MLP neurons of a small language model. Each row is named by its layer, matrix (gate and up: input weights) and neuron, and shows model dimensions 384-575. Each number is 128 + 32 x the weight over its row's rms, rounded and kept within 0 to 255. Numbers have three digits each. A neuron's up and down rows have the sign that makes its largest values positive.
A block is one neuron, or neurons of one layer that tend to fire together. After each block is what it responds to, as a language model described it from the Wikipedia text at the highest values.

L5.gate116:140126145126090164045074185108151159073135102132112172122206075105160125168154106132123172107136095114105083123097112138154219102115080148080183040192111188096181119140084143161114159141137120115151140090148118111152110127125096145143158116134149099135108178146134081095199094124164125157154150142115094095119111148151157095167126120162133146202130173127187137131127066148131195093140085122143127129093085052109082160137141094140139049110142132163089116162118149076110125112112134166170131105093190123114083130177190106192088113168141111139149151137114099160119129184093152123
L5.up116:085119139089196140130111153155112178068101099093088120099135107126193129147139093103112182125148137056162116183082126120165149162155115129098135084141100179105164096098123131141086114108138094138191159093164191114185105130074185113143118131116118163072151138122110083127102162146130134175151076149121115109150142124112128190090109080109108141105151175072197119100130161135124095187117129173153147135116151068132095158152136148126110083121131106077136114159098076127071131139095089114153180148102203131104135165102143167210113098160147085052155098116183085133158124173123120127
L5.gate407:106096152112150114152077075143097110087139072146109150097145097145160172119072129075075138085046076142161139177092135116115075100161076119096206121171124091189148105133104147097096140071116127155178139109110149069158182136082143133106130053171100182128140146116119099140144119163123117148090112094129109125124119115115115129075122132123085121055142128112188125111103107185134122137090137117083122135113118069133117188107173159129101119155157146148071128162144136088101116115124191077169141170097144071136143116158131140103139068162139071095223124137121178167126103152052156156
L5.up407:116155178094088144139083178069117136118118209122168202108186143112135107145164113159199112099119099136162045103130069173169159124150149111119106108086043106100141094140078137139112170086086109149104129101175095153161063166096156184087155113096159102094139130079136133088166171134181160156128118130085134159113113131181119094118105156120100185150080146069139135095142064145115105123174175143101111103091132065141142148092100138039117115129207182089083123125161133112067153178127146085160167145129129123114144106090077169133126086169139152142184128124149093131134098136083124161
L5.gate442:088103138141153118195135127163099074137145139125149161085162117091209141134122077136149154121113146187136076079096072163124190141104081084112173084135131129150154153099109128137139159111146102159170075137136108072177180128108155148109161127105139114137096164135128120098161090170160134167115101105114109170115118131106119088102136064148158104090138136161131114129144097148103106132129104161132124066148128077176148163158164098162088043129138167148119184142093117083075118179083105104145137205091133127165140122149150148125133082194176098134178152128150123220116126194114106148
L5.up442:088155123098138136161109131114141139121119052128145190103186127097143163128104089147132196133102136170143107098081093166128189135095099054066109100134127057107177189087102136097110123135093066145163089080127162149133144122136132134082196140109177157154118148075199127081123135135154109139150128164147146152175102119093120132112081098205099152112137128141159141118135107141060128127133074122037078083133160093170097161165112156114142134144125159136096090102135104086091082106131120084184114118108177097125131095140207174097133107161135130153121128143192075153173129153129131130
L5.gate587:086146068131166099121094119134097105101128101109135100141158131112142125111187067083143154158169106114157124199116097111086144111178096155128157147095092149135114077114130158191114172101112089130142179136160082070097135086094113157112162134075121166147135160101142095191143098105113123097149109164139166181141105137192096157097114106129116159124202141141135052103122130139103106123130097118135122104125064129172125102152154153177097140111072191116124082177151117105129095187161161081166109152115146076086098099162125117095165068131145119164109129129131159124113109165119178125
L5.up587:102149153135121096112141141146101178159134189088172163118148094136087118130079126153163121161146088129113132082119157095158204094101121138122139093112096120140074111135056092195113144117081077125159189136141127132104192173090123153100104142071140159144180169167165144197104104073093183073152158162131117097096120114118209155135119140142125135141167112130106125112156173105119163083126138122171100121099079126157174192106120105139114156114133146105152145162140180142123081109128156104130134155175136110130082086167122141087079115146134090163173102131173037136094160108137149163
L5.gate588:121147146200151148115131106171222116116211130131155176098086107143153110171115125061136150141119141094064135118105129127180043142152133203127172123062164130144139118155104144104168133094157147115154173153130159142173130216128130087157116108160141158087141099151090110133133163139149133111150127117152105121085113088104171082086161121072111072120166139082101110088194070097103105132109101153142138142149139069159142146116162071090108082118133132102145120200196140140159146129110098137157118098160112128172157124155114138137147101115173113134169176121139124114100126130139067166
L5.up588:103158147095144127134138101142159160095227145096144133179047123144099141150146113075092167100088094055112148098149137110104048096153166137175117112117135078180116104136189130152132175086154118123146131089102122128122112168113125105125102062140199133138132108140119104130146137112083141170117140113152212125153090137113161120153162122078115076115166142091104149088185074086164169081200142179113132120165144114201155095133141070159112124088144115101135093141150088132175130100092119119162103116114105114163181153091106146092136090124134124124170165115057142105068167117079126106
L5.gate721:086131146058103076123093147183134094108176093140116100169221120131149163122128182121137141118128134134108130111094155087150124132171166112122138082143099123163118126097141171089144182080166160085107115145149155120131153179184134184139107133105182110149074175142128130169128188077161130106125103179092119122142061021108134101111157116146122131090210157142092154121084102135119146150141131134092175060133131103111092119100152073146152079076111151128112143184172124141130134144141106147154142119132119072170146155117174119125106130128122098095159164143117141120130133141180132079
L5.up721:072149093118102181171091152122165141092178078109112205126075049166117119085129157149129111121117101206185167138155109080137125144149092144160089150122104124137130081122070197176048156135116090099149163121160176139164171125105143099142168087112163156114114107117127116127150142158153116183140115163145136158134079127115200142109147115148093094069142130091186134173146082148138188127133121135147133087091055143107116157180098120133142186150145143059074107108178202106129076092197183067111091124099171219151160088082177162111182099191140103162172110162161104147135154141113101104
L5.gate753:114125112140144136061122092119066118131147074150129093167157138183152114156105130113080140131109139169126102155095161126150111071184119082121151144119103140138126168115132145094106136083066117092128122086208116122114102140080147133150167153144193160096140165144137127141144089126162145164131170135153145138144108095099173162072094085122117148051136128095146108102149110202119098101148102162086113176105100103134175191160132127098087151119118191125086089142116141116116106120142146092137184153142120088142092153168200188038175059093092082083154146135134117089146144158099111160
L5.up753:097099143089060166105092189117093132109080115089143125110158187133110150160116080097137138163158130167163157130122141154166159102160169075116107124116106135149190110141118163124146150065134142145119127120163105081149209165127164173083172121117088173151102155147145116157119121127203156174187124151137127125096076133137173152131117106091123156124171172090131117149130076175133159098118116123059189091052137163119084121104116090127152174168098139133048130104167082106140098140180072126154139145154164101111137132155196129120088094111133163136191147149141143114156076139074103172
L5.gate1026:174125069180152126079105064127070102122142119108114168116152096145173083147113105092167132106148092086163095176095098119191083114114154114110106118156090115101114069119149163073112095145131133132110108128145114087155126181097104122107131048086129120146143171131112095157079115127171054168119161142094151128129086137122195119171154165076113193140197096115074137138080097075114144173062090155143127163060138164113069081101180086121088122068095163110093147134107134132117161097052159106145146184101181148112139167119172143111131115174081084107143163137124099151151113143110130098
L5.up1026:060152168118116071152169107109206093108124146079152138155114144155118093155192129150074140094165091147076120084152115144130116106133163091106177085131087166195097086189117118123078184103166087147107188155171162116097133108161181132128126161143131099091113071157120118152165140139081161135130136154210119110158121049120201148116123157155124120131144101124114141148122077120181137117110118215079138101146080078124152139122150080109143095161113143109089170157097155092140091124168108116163132121101096159140131155166123096180149114083090137130153162153125098101076163140106090122
Description: Final word piece that completes a split word, mostly given names before a surname in tables and lists, such as Judi-th, D-ana, Brend-a, Cind-y; also Son-ata, Communic-ation.

L7.gate272:073115147113103103109065141157113155104103077113162127118158111120096080093125090078162138140075172137124118183106048145137197138130138100068141150149182138173126140125085114160090155138090134147088119110113166077146148119101135132065149119111145116149087167166181157098144134164192067145141023159152160075115142180126101135162060150141145098119171114150169140130111074125084199127099150084094117152112140082096104084119125069219134128172132138138116069145133095123091112151183100166122167201062188123103117148160104158078144121121139118146131098140136108193101113148160112127
L7.up272:126165116102121152139072141139144143116138125072156111064173086138105080065129123161112149153083133108176069169097143084131128082107131086163165124157122159136109158111124140164134175170156121149169097136133123059143136119098155143109152129124150131150156172065135103140159184125169106106104170129103100188097076108147125041158147139172169158102152097137101137127148139137190216111173121139127115082093131061106183148155126174157133093136140139131151137133099081113058115114085129091146162093041084119069122164160131141102086122135073127135112137097093147118159140188182158166
L7.gate549:083165148133114158189073153133077140117066145120129177167184146129154182122109088074105147146099192088100075129139129182131151135118128125081082100144076104150178106143095127154148164101176094166097076162181136098114070105067127117037118077094146086090162137104102147203158128156144107154151128140124140150087136181140076131132088125175106144080200122158169113158123078090110143125163087129106085113118089126128142139167129168137082144175125174134127079149140121100168072125083090133141131136132132133078176144120146127068033098114139133104155118095129097172094118151121145178
L7.up549:168099141138078132123110113140154097119068109142133136150092115134169154122111077120145161137175083118138132099147145143088137132144107200118154142140143126110154136077114120168136133112109127125179123109128142074126126161115098137156146102089189108122140091106203147117108071160181167119105144097155110123078112123154151099156091129150129101128142129120061111119110165165089091097094117132086143128160145127102150153164118087156124098142157120145130101102114181071108060126087141147129114108056145077110086109074213160150150107135153150135129134139167142122060055141067139096
L7.gate736:151170127118145092147128089114072122135127136202133110157173188137107093129138101083130160208174175103175121149106119120145126072154144122114126147097119136171116204131112095131134126108106146097113216137139069064138138149080171180091168129114165108109111125122167083143155127146146157113101095110095056073122142207151150133137126125103179129099075103131114194137157117095144095138094206106095123116100099111087172075169112085155098104118105111175166093141188151089083136143149121165175109140070159137132114143175134112085136116114072128138088071120116081151073141184123154146
L7.up736:140112158074099133118067134120136170107139123103162163113146130081103117114172075100107097076117105066159108179146081180151145142158160124043131110190111141124109089120080106107075077127161073175147090140095116120172162109116118110170120106158151166118128167129132128101085141109116104134139111179113154136151179138133177107078097163134140141088177112155122165105138156159183104108141189127096137140095134142146162162125129142146142111132156165110092102119047125126161150102146154115137147059073112177141175068145080132149052073082113118099124148109180147088139130120112160136
L7.gate1287:109109131156128157157099133181089096150139124146127192116157136069153172106118092108173107093074143136140134178076156109190164142092085148102110145088095100144197165140138107105122111075085106138127084170141070087196112097145135126064101144107139119103115122109177138141148139127135170155167117121090172113126111091113080116133124070152139112192132147160100161134144136166123140146151149108102130124092094157127132163058131192138112101127086137131113126160128128091133130091118089111151176083180108114107127117101114119097123100180052166119092100175154147082049130166167126181
L7.up1287:129128170105146151165119104122083174180087119174095082051149131181154156113083129138101143136102142099122171175136146125132148077098070143132110099100110173112072134169144175074099186122104089111206111134150108105162145135060164185107137117120114123102094155102134141144124105128128111119075067106093057122109091169036148107089165095127165133143084156179140161150145135132087117117152096129098169173128132110115133077111153186144118219132164135157152126097110096093081107150121160096176161067134148112149165113086107123119132063126117126121138096153152138117170040147084151079
Description: Word-piece ends of personal first names, just before the surname, mostly in lists and results tables: T|y Griffin, Y|ury, Alek|sey, Rob|bie.

L7.gate26:167102086161137103142112117124139138115101114152136135177129133080167099146043105116125188121172060108101189106063099113208138149141110124114124130131112159169114115154023140086156141101126208103123160103174152115112128177161083123115141124126121152088092141142089171087138141113127156116160135092119107103103064085081128124157142145098124141154141192142126112096132125082115133103103130083155113160150124127089158076125119071157131146080103165113103094124159130139108151209131101104138089117130088115174083156149089122102206138135193139184125162150099082086072132184073102150
L7.up26:122157115144150145197166066187096079112108153112108095146194090106094163081111175117061098139072138138170152076157164132145104172066109212146124104162128111117163115099156166187110117091117099117133115090094134155157103112149115156208149071123194065149140093138123048153180079113163090063043132116116196120115142115132194149153128078118119145114132159084111112145128103139122157100135108129132125113118079135191118077087161150109132136109095197151170108102181123153143134114059116165116119135105073104167115123132102091157103103100148120103103131095158085099079131130129138131
L7.gate134:104064150179093086098124092133077122086171155155071030187116122090121138134099149104186131179086115132128150108170148093102150125113117155121137091076140171182117104168145122128193142082151149107163121178131136125069125139153152096126166128074159095115104135098083198134157091141114164087116141086116118108148118107121110133139112101094149135143115089165122147180146117114112118138083126135082124110133147125235137112084190066103137095166083130117153151156103088152116112116133088194147076116132086065157136159085130140143158112149156152151100125119111022145099079179130149096
L7.up134:146119145117109131190133097111143115117148172170120104050101153154135087150056173176093070157164125118105128120121180124087067080115095155137121174132160128169096113098125053105106132092180124120086200140123129120095094158101179145149137119162158163127095061143146060105115125166086172116118099123116094157133079097083135129159158121126124075115097044108150081082076162161150167107110149136120184166146142098111155139102139073078162192090164136162114191072191105161106133088131149126159147125127094087143174057067118064130100079128197144160115152124122168133165127117082115082
L7.gate400:070150078122069168150096108188091102069149183148127134183082105130131118124119131167120165155120127125127097153130064128117092120110118150103136091131156094142098120100140136171184110098139145139126207099118133103223079115147163151128101129103124110083084085155026142069111132153088179137130105138147136184157145130163177102166159104127111144126121158143122100120154172113173092060117116109134145167167121164079166176143143132142096111152132135144137151129154123101110136136070111145093090084069122079165149106189146076198143109113135177135086160092172161096123128147162142125
L7.up400:146101187135159166134101123169144136083188126129143124117103137103153085100186158117074102115099188134084159140135156150101134125082141116123105138158133151120097096113135092103164096115172162117093144172109149138160113111087109115146127213100143150149075082126097143133157086111109132117182102160150131188106110144103119135178130133099092095128142211098147099135133153107149122116094107073136072092135098102083099127092162159110101174177128138106103159119117144094124123157083043115118087180145101119192139100185108127174091154129075137111159153125124169169154108123163100131
L7.gate1295:070115030150136200103116126126146180122164118114151097098139138127124102107147154101105130168110113112125131128065166148100085121108079192112122148145120118115126150091109154164053128083127146122140059103095103146198109112148153172133147112191140132130172097137100093101139122096160119127140033102140098077122145173149092129106131091105142197116100137149150149096080080112117135118078162145143088095149119139153155122087186137137114157117076158085113128139123096117114151149105140166131144115119114079070146148139152145143134114143162114113136101163121132091134107148073127117
L7.up1295:126109119116109158177150136162148122131121145147136121148159184169156136095107145181106032175124084127169095134094168103096153076136153152090121166142131154119132087105126105185107173118165115128088179107126089145117168190108132121091143120080153118125108113129161091148094094053131103098106079139088137121099170135103136096132145118119094170097160148108107138087160155137104125116090175190112133044140115192181125165145091139158164102119100135146134150140125094179134142098144122124105121096118122099117126099086075206145109155143094087150104163180148093078069133063113113140
Description: Closing quotes, periods, commas or table pipes right after a work's title in citations, tracklists and tables, as in "On Reading Heidegger."

L5.gate101:150104094170160133162152098099129131116138079108132109142094103118149147125170180130144099099086168159114126147142140092167150192092106152076105135117147147106152080124106182159138138107136098171158126086145165117123116106222033192145148108195125162107116103081054116137153160104080123110114103104109192094151174117109148113138135120114098125126157139173180098142083050117108124170079113103075101136139137115174143128041094117141157103125139139140110116097125078102114100120079155205089120132118098144134157141128056144164088114157104101158112150149152141106113134160079162144
L5.up101:162132135139130119114103095149099190135104134176150104088146135114153098091115124146100094152192122058129154168082168076067089152134157167119090114173113129132186166184114181119161163139120133112095081184156177086137109142183138162071111175138139102108124140163128181049119051133166121080152163096097120079107128074125115041174128093118189161138139156142073051094126148156080129137143140128159095155154194130143083154097175127105116133133168103054189044059150114135137149161135128183126072190115091140139097113147077174121193136128103135172149150109093089125082119145128105136
L5.gate106:152106116077116106112113136110156189129116075141148148141126102067206115114141103085092098104101145092128129130151105129101100149146127148084082140145129110163119152123123178096105096134102174114105149130164126132098106143157159179120103068113129094098096106136055130099169112102114086060140151134112166117112136080103135083129145142134088109098143141164138178105091119121109047173125076131091081153117115173146087130140162110116125116164102161071116094122142124185112129120050088165103100160176114069140114120124105152211091119130065122135135103122162053129111144142114140135
L5.up106:135084131129151200222079137159081093144148145132166112149140133141156197078121126124127107082066113158125166138120095131117047170106160159116100132146078161151143113103121198124143090082098126103100130148142197129106095118155110152107142127210158151124113116078084103114148102107112120133148115132118145109119148079155128082134132086126131057132093194166151070114169098098160123076083109115069135125138125110168181104054115157120120160101134148092131083085165155098067135142116086182126103117183168136180085131158113132142148158088082128200196100169081141084115110155154142104
L5.gate628:078154116158151191118154084133131168056145080098098119166137170119174097151141103116086117095156104092155086134133078130095193147146083133157098140167168134131169120110138108172084102126096150125122092126121139109113102113148175092157126135122109098141136140117133121200124097182149056143145111134167176114139151114122162129156083128143097100150173137091077134059108145178100085137184148132112141097096096164139117110172128115085099112155096109139191121127156110081151149061103122118112166125096105223100180131121159114144133122151139121102176132126175108105173144137078173076
L5.up628:140099125104150161168114135123136109114146074130170179133160158105123073135155085147074163142113143047113117120116094136169126074178182122172133144110137075096147151116102094158171134143154102194033143180115150069123113019116147127140122174144150127135134135131181098176095072092187131111222115090157123150136149116097122164129109122128164133119143104085153167069170187139089095114171175119123163122125134146106119119154155104171112125077078136159147135051201073093142116101126152133120135151178175190143143072151183108089154123176166135119156164130156133137121119152181146131
L5.gate677:157085124148099145151125139146156141062130053139160078151117117115195128180133108121146131138108170104103092137091073129092129088174162093120114109189176202089116130147113045136132106112126090143122119134124156138082134146163152143132111053157099152083177141133088119069133109129134115136132138127170108135161129043120104098142122116173089131070149094112177131090109101112085122088159121141096101129128168113119143160161149113040084165105134133099199114116182082101110083123094111133172073131151113152160103132149115094189135116156131190139154127144154106138115100112061104119
L5.up677:135090097086085145119109149136096110122102106159132057162091144129170157111098148094135086055089118053168160110113085116112117107135132098124147050202099136088122060165143072174148099132126113134206108025147182152067087079083092158096111042181095115108158147055077125132138133135083100126138172130065119166041146123142102174137172167117145169124116144182207089107119169150095129165120150134168061153114209144150147143118148097077132153112133078095188095116149096070149146128150155133102103165149117158102104095098105158125135126132126114124099175114128147126104116116122102130
L5.gate792:098109144126108127114124137162095144111125103121143134169154101148147157186156156125160115136119163135118062087119101100133122130151182123146128077160090079102145097078186059143086119105186110147191112114091168136161088109085113110066170122098146143118041121098148092109202117143145100122166129138118164137144120070134105139110159091144131157180136141147127173179098176150150136091187153184138161130130108138202129201139184069111110148139117081121078130138142131100130083160019094122076125098140098162133114121180154170166145077133114097161138146154163156113143175146121100131
L5.up792:080069126102115095177126112143074142123178131164115110154151120082157149063124091160142073117074135140072113119151149131132165092151130136182153085192079099035195130115125097138126140132123091157139107086115130153147128103135095155154131109149134104154084125150105152127155125132134141163151115111113159076151144110151087129150158057135093096098171080160102145120181122114083138170173204159130111105109118094178148136097074152147138098144189029129121130146101075111160151120111090155138066103084107181106114074111088125095164123158088119172210088200193139092196192095104189157
L5.gate892:155129108206142179185118113133113109105129160139148136130084091126151093156150123073089119173120093126090119135136144114077117118129108152112165207077129121084099140131094144067161119144144137115109167103131120118100134094118166114076082113108140092121135130174128152096108057131113163149127140087070115088130089088152170154146147075088190168072170141167108114115091131128161136133144093134092142174117160144095065151086168136073138162113122175156177113082129158130087099137039170111106115179179114058076143158154087131155154112145166125125086170088130134147171127127095154120
L5.up892:148136112153133176158114118138126120146186132119152165102113134174166090136138073093123131142078123138109128168127112160082106156112074104137156118110118141118100145140116096056097090112178167101100102110122127187123157100137195094091107139095154113089201136181083111119102133146160121136088143112103112055149104114186141139162099138116168210094179166162106141112112104120144125178111063122112131169104110177119086150115134176053116161154144183146155152165139147115141141139131145144116132150171128080050133179158159139127160161118168157123129159096089112094176147162132118076
L5.gate1155:135131092147123144094131077114086104147160076130167150138140140105183099123111104112120160101139132097191113155144108138120094162097083136086154134167114115119155101143120110179109164093093143124152125094081167140093122076145152112088175116140152132120140099119118163121159083104112185147168145104132196086137113120160157145130138105149099172109140152112133108127067131132138159133111126113089136175116119090129163158127169081115122161118121192132204078167164123157120149059098109127123131109123152069110183145131114158101147155173145094141152148124112038115151118148131105072
L5.up1155:102130148097119086113125128143099136147090077085163104049151146173113151102063152112118171106113116067095074108069122076115126146122125092128114162188122108106182162111085111207135104137126202131139110119075122114146097148125101118168119151111154154163131146116128119144110170058111131150109160138092099170151134130129164174172104089135193183149126153163144103148039168137111133169135072128164206158144115149187130174157101073099093112138174103184087138146114127164146152114163140129092100178163141161109137128208118119118124140095128052128171083150102129159125180123122142149
L5.gate1233:108060112138166161137069128152146151148133075138152046100131087129212093132155180114076146117110179139132115137157104077134097161113118154174172123206114133128164148128148126144099152092184168104103164160137146150079133135174140127154158080139143134122105043134066189135193127120125127113157102050140141100123131127094134100160106112102080076129117189161211148178125159127134136168153117138152115178174157108115117091201119132095114128062154147119159062089114064153168138122161093145109099135104132164154185160136127122156046121103106132147161133110116138111128173143141142121
L5.up1233:127092126132122109144093132168123182138081088158171123144140161129177099138121115178106124161077135070091120158116124113116118118103161110145093137149045089107115149187162135170124115140165142111133139138102180091103184149110093177104126152172192112090122158112172136092147127121106120078164095192073124102135098120187119172140103088100134190120133231158111119136113144162126153178131148116109101106045123128120125067104145169140095157121121129118165136150147146088121095134087172132130128192106091070146129150131105163130143108104085079134111116179183099167109106147182076144
Description: Closing quotation marks, brackets, and final cell values that end a title, citation segment, or table cell, e.g. closing quotes before a journal name, "| 0 |" cells.

L6.gate653:092098095149160113141081133159046079136154154117157137148161162128182115128111128148101120102121164115148122144115083132185163128145049104107178121128123106157146137091084113161114206105072117109190185078139147084144146172087152083062128133106178117094096135173124088171163043192140124131101061155114168101123108069137114120103105111078103128126131140138169121126176084151107153116168091065129047157129081115168111195133121137145095142089106156107130104155156180155160086134134128123127171173124099099112085106152145127124175142175166141116146130118114102190129084154123123167
L6.up653:087094094127150115119090160114068088132143091108168134113145088136192146122132110162148164118146111117083109170123086121155163124138087101166165115105135082164147139104077141165121175119104106141196159128151109100117137137113125128072176131114129168103133179148184091130156083158186209141152067173078177151084103111155099144074123154134134144112088089109127129161167063131100183158083089026122082138118063113177125200083096112173124094158121138120128076148140147114129078131156182064183140187142158099055048113135123165120094163160129118113161092126128084211135095117136128180
L6.gate747:098160126161101078250102095092154129125117208118158114119130065167197154157131121104095104096104176127107089124086123100143086099132129163131168134152134098172135110108125106110162128125170188105165118143164155097146096130064095151050122137072156149144090156151157140112155195137138113109153062113133116164091111122107113124094157127153168151116124128120124118164114094142124102132206107139118084170145101158187084191130124137157104186136139153093165135132149124116113068113087131156155181143082146081143084138131093143148104171171158102132144086071087156168098114115107102152
L6.up747:123145098112181088173083128123102091134102183134179139102147047148190119184145060047095148076133166164109150168151105153152175119082087173103134111154105106102123114135148175128132144111082130145153102126135112167149120121149126122073185128064079149143127187173150134175096171072106113139131110206144132176082058128137182162091146156132131169112226124164133154186144074156108137097099133137183112071135140141166062185114081117170144168134170077118123146100125097108104100106113147077127167171119148120147155137136173193176134138194139115077145090089153091134203151091096146102
Description: Final piece of a given name before a surname, such as Elisab-eth, Luc-y, Jess-ica, and some inner words of multiword names like West Ham.